MLP neurons of a small language model. Each row is named by its layer, matrix (gate and up: input weights) and neuron, and shows model dimensions 0-127. Each number is 500 + 40 x the weight over its row's rms, rounded and kept within 0 to 999. Numbers have three digits each. A neuron's up and down rows have the sign that makes its largest values positive.
Before each neuron's rows, "fires in" lists the words (lower case) most often at its 100 highest values on Wikipedia text that the model never trained on; "fires on" lists the tokens most often at its 100 highest values on Wikipedia text that the model never trained on. A number after a token or word is its count.

fires in: "it" 66, "its" 5, "historic" 5, "television" 4
fires on: " It" 65, "It" 9, " Historic" 5, " television" 4
L5.gate284:508498504495506470500435567458552466600483545527513512492488493492437565593486479535454530520492502490482488475518492575456528447450604489501498464552459445526488453492460460520474547474505491481516477481517576457416500537502470469485524459520471529527511597533467490514472509499440457581487505527494553497549525464562478542537442495472510519534533433537495579515482549402522468488464
L5.up284:479504490522503457497562493523507521616511489470473432522506578496513507484448544449415532454505505505461481497498504502521485491525561479508489458564447503453492494501458518512440450510462458490554497502427507509457502434485471521433499451542490469551518524554455544500564392527485443420510451477544454490450483559530465514487440455543488461514521503531541519507513613490449425528441

fires in: "of" 72, "by" 25
fires on: " of" 72, " by" 28
L4.gate155:482518523440436481500526472500516495527478493444489454530548474504502473447433534409515511460514497537446522499561534528479535524516449504456542459521583464464498498526479556431520451536467483422438555483469431461531418468474529482529483476475520431533542494523527553589440488485542446513500491527409396513443507550491501442445488512515506445517541566515499503572482413518452521488547
L4.up155:500432495548469506478526512493506492399519499558464490457624500489523606458509535582509448515521511541497505502461485491502544507411486511490551532502540487479471502436500494554562467498505494522528506507467494530620526569536492554425509551470502423416464511495516474571481563495525541499470495582528595536502565456516521575461492526431444514507419546481452508459476510576536433488505

fires in: "same" 26, "various" 13, "many" 13, "some" 12, "no" 7, "any" 6
fires on: " same" 26, " some" 14, " various" 13, " many" 13, " no" 7, " any" 6
L3.gate104:502491542444439497532519411497463484419476521482525458514429493578532489496476547467410521485483550432496512478505453524484511548531497426506490521461444552407438535565467564493504532453549473490490453560518482449567528536494480463456443442533482476529504552474495475474549554535482557519470536466459483432537461607533512432493425480488536508529506478472541506460550490530549497480575
L3.up104:514436492438481557499478478478417544488524475507502421500472532517535472512442515484522543462414514501505458498507524495473546466502468508489478569509545596457498533573507483573513523481580511492483453594546450537563545531464562494497492475503476556535521544536489509445506474522483526496431561460477557452508483533499507493520525504472550465492516478448437512476516453457499455528546

fires in: "between" 31, "both" 13, "12" 10
fires on: " between" 31, "2" 29, "8" 14, " both" 13, "4" 4
L4.gate439:460510578467484494453548481422597555506429513512552497512462551464540616528501515497523527503514515510405467503483521505480424485526491487502440534527543443474505519474475484474439524503564470531502488457508502544484466489472606537485415528491502555484413522500515504530488501478474529504503485491497530521495555517534451413526402500465427536460517447443494510527523569567525550449600
L4.up439:462624541472451514485520538503574499491437488460508455551519458576587538475483530520568485556530507524514463463491569486501559494493483555507444535511507539501425531531443448531568485477506524481445567508477457515489513499503527444508520558504534477492534470492517546443525505577546474475498495480525471518419594494555510511478549453537511494497523527447454439455481566472526546543506

fires in: "he" 87
fires on: " he" 92, "He" 5
L2.gate305:456446487569490422491540528492493565463492511501507552522500537533507567509489544444501482597538463486500486483506533497542519496540507520497585519485554500482528530489581441529448502505459456532546517498550504570533467506527485547532464519508421526485535471387434531560477519479459458500513375467507487527544475485467536482495464503537504591498539567516475554511465532439483466482545
L2.up305:535471453535514484510485517477474534515524525478547499533471522451500568511475570444526413467487560512484444491571528420508494549559480526478545544500576532546495523479527437618498556507445505538543521515551478579550493486543516540539506514472444524533544523467462576554538523473472467509479447503550498523522411524513538482529512438518572601519499550545460527491528498437452485468556

fires in: "of" 98
fires on: " of" 98
L5.gate26:471521575578556495461532420494514535529555526491478502501475503513475555533505514418498552538493487517435432524527530585504545503579400500503541507463490530490482526508476492500558568550618427496536543492485603491475425548484491392490510517513432489537506492558425436531542443514442549459475559489522509473485570509491524543494516475461554498509495500515440512435449545501530443486509
L5.up26:466490576546504534537538461483561545423526588530479530522473513534493504538440510450494432497500484494517413500541515554508568457569499527474488502495510471427434526492531519486505509519575437468494540459487550495439429521494445467481556496491502503496475469576358487463544518564529522530533576500458513515494550499445554519557494508478523472502460550534497540396546529450506475537554

fires in: "000" 22, "out" 15, "about" 9, "outer" 4, "by" 4
fires on: "0" 39, " out" 26, "9" 14, " about" 9, " by" 4
L4.gate287:485512476444487508474524465505551493502538534520422513515481486519560513482570542504494499478555412515456540512480550480480426523519454542516481528528546499500442482456487576519470441409550551510499466501477503478500474463571550487480453468434495482520529503480477522451440505463462478505519396472509468478579464599456409469436502505486517569526507467539438477491512532446415504556548
L4.up287:475453509505536566507611432484498509439477600479501503456488529467458472452486533536482468442498502514483502487492514526407473561417474497492510486515485548482558492534491513499422472510539502453494507526478536523582491474558518529549569509509564481437507474458498517437458518475500467530491445497533428439429487503510484539445470485405501464509568491426397520581523517471548499498423

fires in: "of" 51
fires on: " of" 51, "0" 27, "9" 13
L5.gate230:542540558532527481524526447565473554447479535521406497536437482603485505481471553455528548536482517587529455473552482494463514528514501495523400485505461585472481551531453500539484460474516511518553490487522531526509445546534485426579537516570413515532435495530481577474513484465483539557524534462489448544531474467511509526544464471479541510512523510547499472492539493516487494489523
L5.up230:485549534550487465499470384542565562420481495470400527430442511536520456453480537506603566526517484536493447519527483595440564556518533482469441505500496532474522549486471505499496544515550501499501454457542511477510362538506469493494562539509463524506451527496518547509454451508463543490479502494503472532562498486474483515528529497476581495523476524581461479512522484472507496497496

fires in: "united" 71, "various" 7
fires on: " United" 70, " various" 7
L2.gate283:477436500574504509547558451496455547487445493483501471521473474502535446529507522441530464495471571535470538451558519517484506477536453444481486476473532562451569522523408580467469446489489481431488516551484489534498514535544542552515536437498473546499504607533495446541493510478508616501479550483507549471443495511545528497515575505531519456519569493452500490500491455528469508441593
L2.up283:544448496584471500499500457571482551525499515495528488466416477428489446526484475547549456560528456511411493403509510448480555545532548486469536520542572478438482451482465487505534446506539595459528422518475559483500417539470484552560483444505553460478508526457585475447458480569472487562524522452557452489503472542495421502536481490539517515560508531492453532535511418502495472477516

fires in: "2025" 11, "2022" 9, "2024" 9, "1994" 8, "2018" 7, "2021" 7
fires on: "4" 31, "8" 14, "5" 14, "2" 11, "1" 9, "6" 6
L7.gate143:458409566485534540458506548478463479536634480529539429535531510533511437452451552514506502466457497534530460522519484507452460475511572533515526502513540537476520578521500470566481572549513482532497549521524494488490507492438519531519540545473418511445504427473480482535554509476526614508506503545596484540460498498460544509471535447533557496413547481526542471499483438521492510574460
L7.up143:551446463512514478481507501475496522438588457532542425490512480520491499437527536543440484452507579497506485551502516507519480499481534566453454484477532488475511538546458453504478543452414453515519530530514449368502518515388473426510499550447472476437492485466517482588525483573545522527459479510559444418508525499558551579456530494504494553452527433526483486505485450571497476484490

fires in: "his" 66, "its" 18, "their" 9, "her" 4
fires on: " his" 65, " its" 18, " their" 9, " her" 4
L3.gate264:511492503528513449520470500464440456535419447512512485514557498498462428415478490431556524534495475532564540466500446526430546527451436482517517453460542500538461513429531499496541532504537503458529494488521471503489525490503577521565543537561468468502338506479525497450480491537487487548479506458558564549574491565540519497542529483519444471534504519563505500521449472482467533532517
L3.up264:543497471496464499500532524534480446469463492579497557500546577517475509494519529513511562527527538535486474451510438425509522481450512469520508514446504548531473483461576540528553500543511518402493510529456483464471484449464555499501469519474508522458476520433507576478543473494471538442477460483538490556472467556544542540594493492524452566552529475590571474498418504512514486561501

fires in: "10" 54, "100" 17, "107" 5, "101" 5
fires on: "0" 99
L3.gate484:577424522472507510512510479480513439480483524540439519486466485517593478518442602548482449536581487542434520502534533518506538536553549481541510553473515447448471475459588467513408495525459545548525507536549490540451498536465469462501485522513488445450497460462458458517477467542577469532492480475492503480505527591451593488471471466492487467541483471469547509555421470518515537594529
L3.up484:486499499492467544529509536513461488577429566500498474447519518456539500531426542464490493561514489442456533518495541565557546489511446538564489522469459561464484480493472445556456463589512478510494572519598533539502550521481508497502471478498478509397498496459511496490508552495513444462394532487446529488541539515444491444518465452448529509469535511469531481511487463544448487537511

fires in: "one" 41, "10" 29, "100" 11, "two" 5
fires on: "0" 53, " one" 42, " two" 5
L3.gate162:553559574486483575537512500478501541587531512556534547498465447458514532473419591453508484425476534479447470512521495552532554517495477429551492468524481533507478493524513455493483471557450539499498539618496457520541509446502469509430496457462528393444443513498478474539546445527518551483470494516539568529503526509545573546443427482465504513498486532505529515494454459478516537508480
L3.up162:541489553504514536486467559459421409450501497531485452413469511506495498503485508519538481572495479473446480480459481543524609533511533452513439508443501536472434562492536489561526488583523540529442423467491503520467544461461506509471448428497524496502437579453492461477518461514506450455444454532484504495447571600470465514485553483441480500535506572458462477505478455418542520566548

fires in: "he" 44, "they" 43
fires on: " he" 57, " they" 43
L2.gate249:495483498565461513561456465510480507508467447474521499528425480523499578468409539480550512487547502501503453495472563434507500536451505489466509569439550507511510587478533489502428498559503454499463522471536543539500563465450490561503455514482534491510486518499478575519543473553508475494505537442437573426456462530443546470488489490520528607482493551501379430520469454395538450487498
L2.up249:459455500497500497490594476526458526509473583509474553517567498460459509568450549464501439579542546471451467490460620492564511465479535528436550562526521513428486512489505345503491471521460510457551539525485520575501508483601449513474504517474457453470518567480547541532476461457481455476516527534528490480527508479509481547508494487541556493545541585511456478538489534520485502579526

fires in: "of" 52, "san" 15, "along" 10, "on" 6
fires on: " of" 52, " San" 24, " along" 10, " on" 6
L4.gate100:482501469528432548470512543596562507536498460503528496507468604425539453539510505480489504489509470519551484486568459538473509505549565524511506488508524508490452522538444511444465502513471473493441496509551485527551456482459442521536527484541512514568405497461367521510481510470507528523445479532496532504492456448578529561536499557512474578507469460497423505528514495492523446531532
L4.up100:484517485501429555522539547617462522471476448494538471509518520451474475586491539488556562505436494458546502467510486557454509570554485588533534394498523517508470509527442480460448475465519530560520483523495506550544483535533519470531507551493531525554452478466469491523442509501534568451412529477498541546503502457480531488515536526528407471444516494475459504559540463457514494531494

fires in: "new" 45, "north" 19, "west" 15
fires on: " New" 49, " North" 24, " West" 16
L2.gate122:493554504544607534503417514566489508479545483508458469505486464475551492573499513554508459455522486563538426516455491449472529532503518577488463488500500470542505536463483487483477465498459526539458500539533485500572545422506546503485524550494483577497513549470471529498426548477479514511495512498544421469529483524503492486576524466455508486568532507528544534557562554470402515471450
L2.up122:501468506478546452528455504488522520485461512547489464467518453491463508520525511525510562545495476532406471497482545502482512510487478448536503423569492549503490421539512472559552530499426460517467599438513493543416502398511500478447550542496571496534534492483551453528515501465452513496515543501539530529500513516545426455495448463492531398479440470473450565495410512542397519531473

fires in: "of" 100
fires on: " of" 100
L4.gate348:439556462488445528477537474496502515455533461427474512535483457460542514506550560487493415477519501457587483515452425456492458524575497504519504510541549418550490578475461526569513555474516404495494413562512487528579472487432478511495465494512548517444507546589546454484540452505492524504516522551487512549532461587426505506506535460506482551449528482480534504514498599522554467463520
L4.up348:514531533465451536501580404427504497463518407470552501519496438452496549488543490561541484515492471492511593476493458531438493506509533545492444538530524533497481523508466459510509517498512445489484504453558449469616472507503408475492476559492498489488547552546487582518488483490571499541498553543536472532545479509475470528416461493411412546497504549500532534473466496501567559567529

fires in: "by" 37, "under" 12, "in" 9, "on" 7, "bypass" 5, "at" 5
fires on: " by" 43, " under" 18, " in" 14, " on" 7, " at" 6
L5.gate264:500491520496464497578510477492489516524481474427523548491579542491433467455464453539539492518566515519424485457483515431512499530473467504433444447501543523390485464491507515479560491451490602458460435514473602428467461525495564563486462542563575447568475570493445539483555500525514515499506465505481491461572454561489497525450486528500592534497531490548492497543498486488543512500496
L5.up264:495457502476465536532552449446526555508522484401526507544536467509521495422517502490508527529483454492509534461507528535529493502420549532480552514523534487519455540495514531528399537468513502508500426556505500505513474569576492498525490490403571466533558545569561503483417528529437442513513513540523510530453537450530483514481436475538515515509436498421472485484562474524522459508468

fires in: "due" 18, "an" 13, "votes" 8, "subject" 6, "close" 5, "year" 4
fires on: " due" 18, " an" 14, " close" 10, " subject" 9, " votes" 8
L2.gate187:553489450528623502471493524456457518478543575539531524509486533458450533497458521505480458517479502578451535471482493485515457477557458484535480508523448473496470509527513512501592493537526498558486500526465479494545505415498519472488527557445548479458453532469503537511457578467501507522502468459542492475481499565508555497511506476545556445462467461448497534500495466373492479518555
L2.up187:518510539531516514558554537465445484501446579507538525470534540417494454466520474501477468469435462534529505427504479550461443501487482464546545529473448484463457511474503516501470431522485435503523488531476507539495495515479444470537477534481544494516518574526508484505480532451579526465476447477506491544437459473524466458551520534615536460420433510584547466470491517490593519563430

fires in: "of" 38, "on" 18
fires on: " of" 38, " on" 18, "ed" 12, "er" 5
L12.gate55:452470532435529486569500459493524564477554513499569534487550556523464455533460515465558492527474558500453461474566480512495559540553512532555534540454506532497529494494473493451434562472530518499433542476488560553516478528487603542507464497490507517487495467459491512554469548436509517564457478540558461508442446528467510521463452491489447507525509482552490461577469520540543506545580
L12.up55:473500506509510537437545526512460469481514569484506539517480541459458532536506565499505468474502465442516538437574499430520563531535487539472545476453493476454422491491488532549533541487509505516401514474493548506523530493509454540510512488472492476526475495551579539517495475483499506542402439566491436471530526543475450464415454473514430521430473483548431445577463560546504420482547

fires in: "new" 61, "govhar" 5, "months" 4
fires on: " New" 69, "har" 9, " review" 5, " months" 4
L2.gate336:487530567487597499509481488467575506463515520463566469440497442491564515479506536502546520460563506486437522517483473544509508457427509567406462504584456518482511449535544500440501540489487460455468548455497523542542494454541550495445497475588508514441543468496510451529475490472511471548503462499591467531539543500505446511562485494529513511532479459489497533516482488561448520522509
L2.up336:549540463500516490447490547472527518500415510512438569500557457547465545511495537472522508525567458501546495463495539452554437481444528451588486496592573489564453492485503488508447583448555491464498494481537469524464492401526518515451451530491472535476513510525437491514600494446542540550470514531479570503467523482439491520479500498554477490543508594482440474487436449544472542500508

fires in: "they" 40, "she" 17, "them" 13, "he" 12, "women" 7
fires on: " they" 40, " she" 18, " them" 14, " he" 13, " women" 7, " age" 4
L7.gate408:523526522479515586461583472497570509525481425454481475501474524479460514524404549535455486564544467513494416505489516532529460534467502465502557458501505488503414493535502471464411633534505610536505456545525526499500463581454499519501483506492487481467479558491537500505521474499513494484472493453545458493470468581488518505503520522513504509465549439509435547451516583491482539442525
L7.up408:480462523496438495493531538496478563490500527488539512580524573489545511520512505480516453486533488455440475535479532468483498494483498537462483531509481561563505494515496549395451498455509440509517507622525523495531521467540466493571425465503485538478510536443472507514461483449551492459512509526532452456517501465469544570540516467558514512428513569485514425517534548474461480450491

fires in: "as" 35, "of" 15, "when" 12, "following" 6, "into" 4, "after" 4
fires on: " As" 18, " as" 17, " of" 15, " When" 6, " when" 6, " following" 5
L8.gate367:494506550549431488501500475533480556501536495502480449439521423530512540486534524506429557469480530552476473490578470491514511549467493469553484510462545465530405484470451498451458541547565512450576583550421488509469513594484482487504434503513511454471552569467481438440556476500496509543521448532436496452501493471439521510519539578501568475514483516468456506491501581554480481448514
L8.up367:459524484441552519514480502448499530413547520446491510436511483556564519500540493513464502459447498512578527547583451603492533494530484472522484488518488498487458492493465569446510439591594494501541567596447470550479490479500532495472534495620553446482460521502405476453525462482470538525489474525514489492556518424495483510486610526468516584513523550534516562523522518529511484497433

fires in: "of" 37, "for" 27, "s" 6
fires on: " of" 37, " for" 25, "s" 7, "For" 4
L10.gate422:487453478524473619514547508529470501474490489482578517470621467499497499489470510518539521427507438484471514535515429520504508494496503481517563499477526457483485473455439479466476504478548476472554560500529527527472494531470555541491514499504555543462466545486498513441523499403519553495452500471503475447425533526535471472474441482543454483572599527547497479525460397503554463517528
L10.up422:479470450516455515525464481418481483473508541422489451499461481577516553523527473506460524512487434541457482523527487473540564485413538478507490523426471508488402493429485531527490444527533544457497503502475467494470530553446564526492562507545460454491490512579484519482529518502498530473498543614470444535479563435512514505555529588521417515460548501537479469488487558487506461482489

fires in: "one" 58, "any" 12, "two" 7, "seven" 6
fires on: " one" 59, " any" 13, " seven" 7, " two" 7
L4.gate504:535519539480517607465467515492441609506510445548554513514484438497575551504510536519488435433501433479456436475498506521459524482558497502527455511541448482497526517502535514512515505491499526545531532573490497471544555516478479507446412464473513442509475535460488499465549570545514507528468517492517497555510546533426520478458468548448503508482482509494507519429538452515476442497467
L4.up504:566474536519510536521540525515481506586545459481500549401449450564480498514518458494547496473452528589429518509468491536438466536514541428456535502481534515506492500549538543544557474520516478488410490450461469499473459448511484526482431525528530452583482513552442516504550613511483450497503436537522484423387553469475452517510491501528437473549509550474539507483472456477483488567543

fires in: "well" 28, "not" 22, "such" 18, "her" 8, "born" 6
fires on: " well" 28, " not" 24, " such" 18, " her" 8, " Born" 6, " far" 4
L4.gate375:457365480486447482546465534553543478460556480475535422581532515466468467542527552539514512484424462462499533473494544436480509502505419467486446547497467460500505484473561501508459450566525479509497473509476462525558567533501501503490496525438452500545492483444503545430457506446476479472461476470495530514486465514535501540548583582439497465524520487603484506449545510507575456575459
L4.up375:459417462515447537505512557523516522478554512497548471531537549515456544528488502482476519489429453488539486468523529452421516505545435494527513519493481459457543492477533505469516447466559520554466509537495511456492525542452528483556568484500502491458438523465504550513436569549412543540478495402515523449544483475500440420533527598499532486503513471570445506481578542420562477535484

fires in: "until" 24, "after" 17, "on" 15, "beginning" 6
fires on: " until" 24, " after" 18, " on" 15, " beginning" 6
L5.gate236:498548460454513492520500494481545514485514545483517495510491512485549443499462512596543501493585506528451525493532547556502500457510447527468509542476538486447416421414539517463494536498554534546510538528439462430493563472456563533504511530547576552490557456532559464470544513476546528543485492529452456473471459439499480487548508584594479453504561507490477544556550538420514512501503
L5.up236:455488539521578413569498528546521510437548606498491501517502484558549502485516506515516515553491515498520511554525571520583559500503545524504504487497454501526538474374526469593493464478474591455485499486428493453488529495493575505521504516521492475465458458482539560478454485538481519390461515468506490487484510455508539495556557438526457573472516524487476489487521513546555492504500

fires in: "of" 78, "on" 20
fires on: " of" 78, " on" 20
L4.gate303:476540510480515546505533489465477462488497485577553518496542517576495497492445468560565495486506514472487517477473360560542578488482507556492499435416514437521450496468458481511460610499507461448433520523553516523558486528489480539543520545511475445444439420549427465488509508484498523550451473529467518514548501529410452560522449487494454579511554460466486500410458509501549493443543
L4.up303:499506437539449567530517439535451545499560438498569463435545442481529513551482515519580487503480462475555491469444426544554527493497503532542497482444574532473537516458467438525499527496540449567493465502498549515562535461459439556492516518471517454495518460488525476486447476550492508560462533500541430496530547516419489510533545491488496550483464435482500544481536518542541549472528

fires in: "both" 27, "between" 25, "include" 13, "includes" 6, "with" 5
fires on: " between" 25, " both" 23, " include" 13, " includes" 6, " with" 5, " Both" 4
L2.gate488:435538503527529490529509403568522515471493504529436520516399502516510519511426493526580502495513512493464469504505618497474490524505450519468572512477521498447493499505467425388503550532527404481458446452512545533478512554490537433539500487510517493502466567557520522536532494545429518488468536528465431511496538576475570456476519491448511488504535515456470439502530539497468565489549
L2.up488:434491515495475545512533439575491537425440515492456501506442510516522525575490514495522518499470502508493547560455515469482512523487452442452443460495587499494411447562497463497553557478504525523409425505528474552505502531490559502545469477513504536471489567525528472466517484510457502519452544487444449430500504536498527487509564455460557513519503470474474459464516530498475502453497

fires in: "10" 52, "100" 12, "11" 5
fires on: "0" 89, "1" 10
L5.gate279:471522470461494542494529472512516444543498547550556480498504484535541452458452478490482515531466486558470532447534517531497497454463514462631541486456484489555492452499496478548436472510464553518511506560486504562487458485479473512447468529469480390519465585442574488497526476525512487500468491459458523544494556510499524530495567470533593543540492527500471435513511498489594544520454
L5.up279:464491454503444546407531499526504458608495561557563479527481442521530496431502561501476536551441494432514519529478547560555547417491567463548499524486469512513456430477538473502373426538514458521559470553470493597531537528472492464510457547489557549514522482541504503472473495484482435567509561525505524480459468476518562479509515460474571473508480472499465496555488524455543514563449

fires in: "to" 73, "between" 7, "at" 7, "of" 5
fires on: " to" 74, " between" 7, " at" 7, " of" 5
L5.gate0:433497460486456476456538554440519498464506534500520519401462509515551496505501459458516585559485506476412425500455572550542499461553433533540524509458474436491482486446441514460467574549516466502459514544514554533519524522558515506559486495548504489433487472501493455507474441494462492463479457474553435505530523584502482547570591499459473578551519486416491472470462539491520532473529
L5.up0:461487466468493479507541497481446605473522539500512560511496453514502483584515457509573513501459511467424539485518510520512483539539484545538464522516488432482515508550495456491490498492419487565567436529484544474521538566463527500549459487499487545552490542553496541532446454487458522493528427461568467463531564532452455440436603525555460560377493482467501513466448513462524571502479

fires in: "0" 17, "cup" 13, "5" 10, "000" 9, "09" 5
fires on: "0" 49, "5" 17, " Cup" 13, "1" 6, "2" 5, "4" 4
L5.gate347:452492537490481516532517465512545450576515509444557426559492410527488506480425459491507481517503482446490439508518535547544466479592518475517487472503455460502482496533474512524478501486479505488507471507527481494464503483480528477440511437492533528572504514564472528505522512462525546532500508528495473530446422492493576513448454448485643502348545468519476474451545478382486482494506
L5.up347:423446498491471474513520487486568539549532495486607523557503434490418529505501440496474451530489527501444441526512440519475500494441502499541497513517489512479521539598509487503515510464448545495577518538505423473481549433451497506544566467531557516528520542539519562485535566480433514467473511495483491555488499538475583515522503462491553502424497518500483464474583466434413469452485

fires in: "office" 22, "be" 13, "2019" 9, "beer" 5, "not" 4
fires on: " be" 42, " office" 25, "9" 9, " poll" 5, " not" 5
L4.gate42:495459430508558535469499466452504502456429473495477527498484497558453460530533509581479473514469532454472477470580516529517448490537441399548458468502552417517427521511464539490491463494534457566498515435477506487485471543446451430415540397485496613446429561518506472589497525511529470525526456492527517494477491495418469441474523539488514493504557459577449465553487535497463485487467
L4.up42:498457491466463508464448494501509488493418479529464507519499503564536465519532522536456440504512564429549467498516521489510422495479466471496477505491601377538399539600544492462495525467567482498520502455515495449483455484510490483416543502473522591455481482488485474471431505489469474449505493478566424512461489548442566460486573506516505486571555454446500488548526542551430524560495

fires in: "it" 72, "its" 4, "sport" 4
fires on: " It" 66, "It" 9, " sport" 5, " it" 4
L3.gate338:462500540540516474498465500420424533490569493448512462499506568523470531514532511495515562484513492532530534485413453555494470528446587547467484499497474477531503507489547492473551553509480437453452439527455544483465477495572419517492567476518419456516498450548539521477496483475544427520485560470583484513582458537439520546488396495502487526500462482492490512470451508498513490478426
L3.up338:516490461464534431480508490521522496580469545522513520472483452511552475587534472508447488503467523520534505459518441424544513454498457476512543532458566478478580513529478451570524503519505543496428540601457549562534466508411509561476565572508527525493493503486469544499545572554513484512457494538541476396483471503483521562501505434517471520527464520491503561532561556488513475504465

fires in: "had" 43, "they" 34, "who" 5, "having" 4, "has" 4
fires on: " had" 43, " they" 28, " They" 6, " has" 6, " who" 5, "s" 4
L11.gate392:491552553496516553439479448558532492493502529509476559520458535520475533581428524429494424496538519528449538471440486516498474515468466490528586537529457521514453496471500560512419508492519505516560433518519524500481564531516556503531442525488534528503443561443499525468553486501516426518513482495499478414496574600498530450495485499525557562547452472553457494443450567532544553505559
L11.up392:502439416542554541552577509464561541516533446496542576372533539441510587547449483448460502458447497526491442494525523538516511552491458560507508485490544489502470507447552476502513504501467492513457520466451488568509492490532469564548411576556441444533486473535560561443518496491452476429523490530497524558469514455540482466500510485467567481493433516508448499472446572447475473461489

fires in: "many" 30, "and" 26, "some" 12, "various" 10, "based" 8, "other" 5
fires on: " many" 29, " and" 26, " some" 14, " various" 10, " based" 8, " other" 5
L4.gate305:512560578571528512543523523517469415460448601533507486469484566505549512497508533523503514494473521537446497527466604427568504472506495495516508555490509490462483518428496426482496518475513519449401504499464560538466538527515525481547501443577480515478571522556464461516602514456424507538467491491505486570532480529511565540536570560545576489553487590500483510484444536472474449488550
L4.up305:489453541579529518465520475504481467503502591588543510551527562485511504534540490459497436441510503512470510507468535470535507548473521474549528573571484472466471453465447410500454592502490513461475518488418511527471524524480562542529505516580457510472556476461486535529555485488466533608506504483541488533528402492533579459539509500518587525530542440526476535521471479435403488467480

fires in: "by" 44, "to" 16, "from" 9, "at" 6, "with" 5
fires on: " by" 47, " to" 16, " from" 9, " at" 6, " with" 5
L5.gate77:525508503542461594496491542501460519465427563460590532469555499481533405509491475506452522499430523486478526573515576486499467519469485472529510495436533448544482543424483571494457473568509452426447557544481466455479433584550482503465513497511500479541511515497542462508488497461490485448469513480436474551510475522489461520505482518497478489558443434492470438577484511500520437517523
L5.up77:536554536557434583584523547513521510525431538450580519453538525446504465452491439498432553478450501546475464522491558528512475501489498452453507507449567456495505534438460524479506461548462494427520561542440483474481515587513457521473573475498449451452473548491469477553462497514467457499467470488408528553510512547477470521518550408482487531565469475494495488536478483522511441558500

fires in: "new" 56, "the" 8, "united" 8
fires on: " New" 60, " The" 8, " United" 8
L12.gate467:481478502567606526485502512472551538544490455506459491458470486513590557514482541491515523471461500428496497507540460502475548527572461499452499557489533457458474421538471545477478522466538550494482493534451515511515544429584506534509472497534564501522543451503465492490461512541553557540507554555541436566460513450492467479481513490466435482528401511509475570548469507492467533464603
L12.up467:501484435467486500483466473510488465452471521525579569477487510543434388494512517518548542490490507476447535472537515510465499480528451508439511425553468495435459512464463463451490621528469497509549491443456485543460436486422532477543495515490516515486491552484544517498517444491479527496431545482501546539468485483420506492475427502507485469490429520537425435493494512544461494551548

fires in: "world" 33, "states" 16, "they" 8, "us" 7, "kingdom" 5, "australian" 5
fires on: " World" 27, " States" 16, " they" 8, " US" 7, " world" 6
L5.gate398:495468492424433503550551452513512524498461556481428540488447487598502531538451513466481498505522530513498533519538497502476479444436403498499464592564513508528511503479530554478439508485500456490561443510496553529483568442471506478544557479535539559495537474510526437507540490469450484429487457511545502492533507545488522475448443582516460483515464536539478519521518486399511492480598
L5.up398:525479469432553516487478462545533569519476443520486499552580548507471517510484419587555502442592523530493526546532543453523513478509491432469549569543514518426482479507481513504430510532441484535577499512506501546512507533449444527495491540522503505540422494482501503529489473507538481468526492543558533453510547603469520502426548553527493483544522489495510489422513538459412542508562

fires in: "her" 40, "his" 23, "your" 9, "local" 7, "their" 4, "nottingham" 4
fires on: " her" 40, " His" 16, " Your" 8, " his" 8, " local" 6
L3.gate219:504483475476533475431546500579495472473454426471531520526530527491518443554473520502464513472418443501488583438495585490525510438503507522470476490520481469504514501461562480439516541553558455451524573543447499539514506441515531533518473526499519484423465461473553470421514553531468467537492581496548522494499431582510514538488507506489442460583553491520528540455448491482488555477489
L3.up219:554512517571432510459546487486535470537471393565536497530478529392451450537484540568511486535567477463515575484559410448496532498444479522520482570473496496482490498485477511576473474555515532428544481482477497504484563537553479505445527509527538518474495469437527537469469486496473488486491535473473487548537506425495562493490473515440537472491534514480483530460534423472530457495547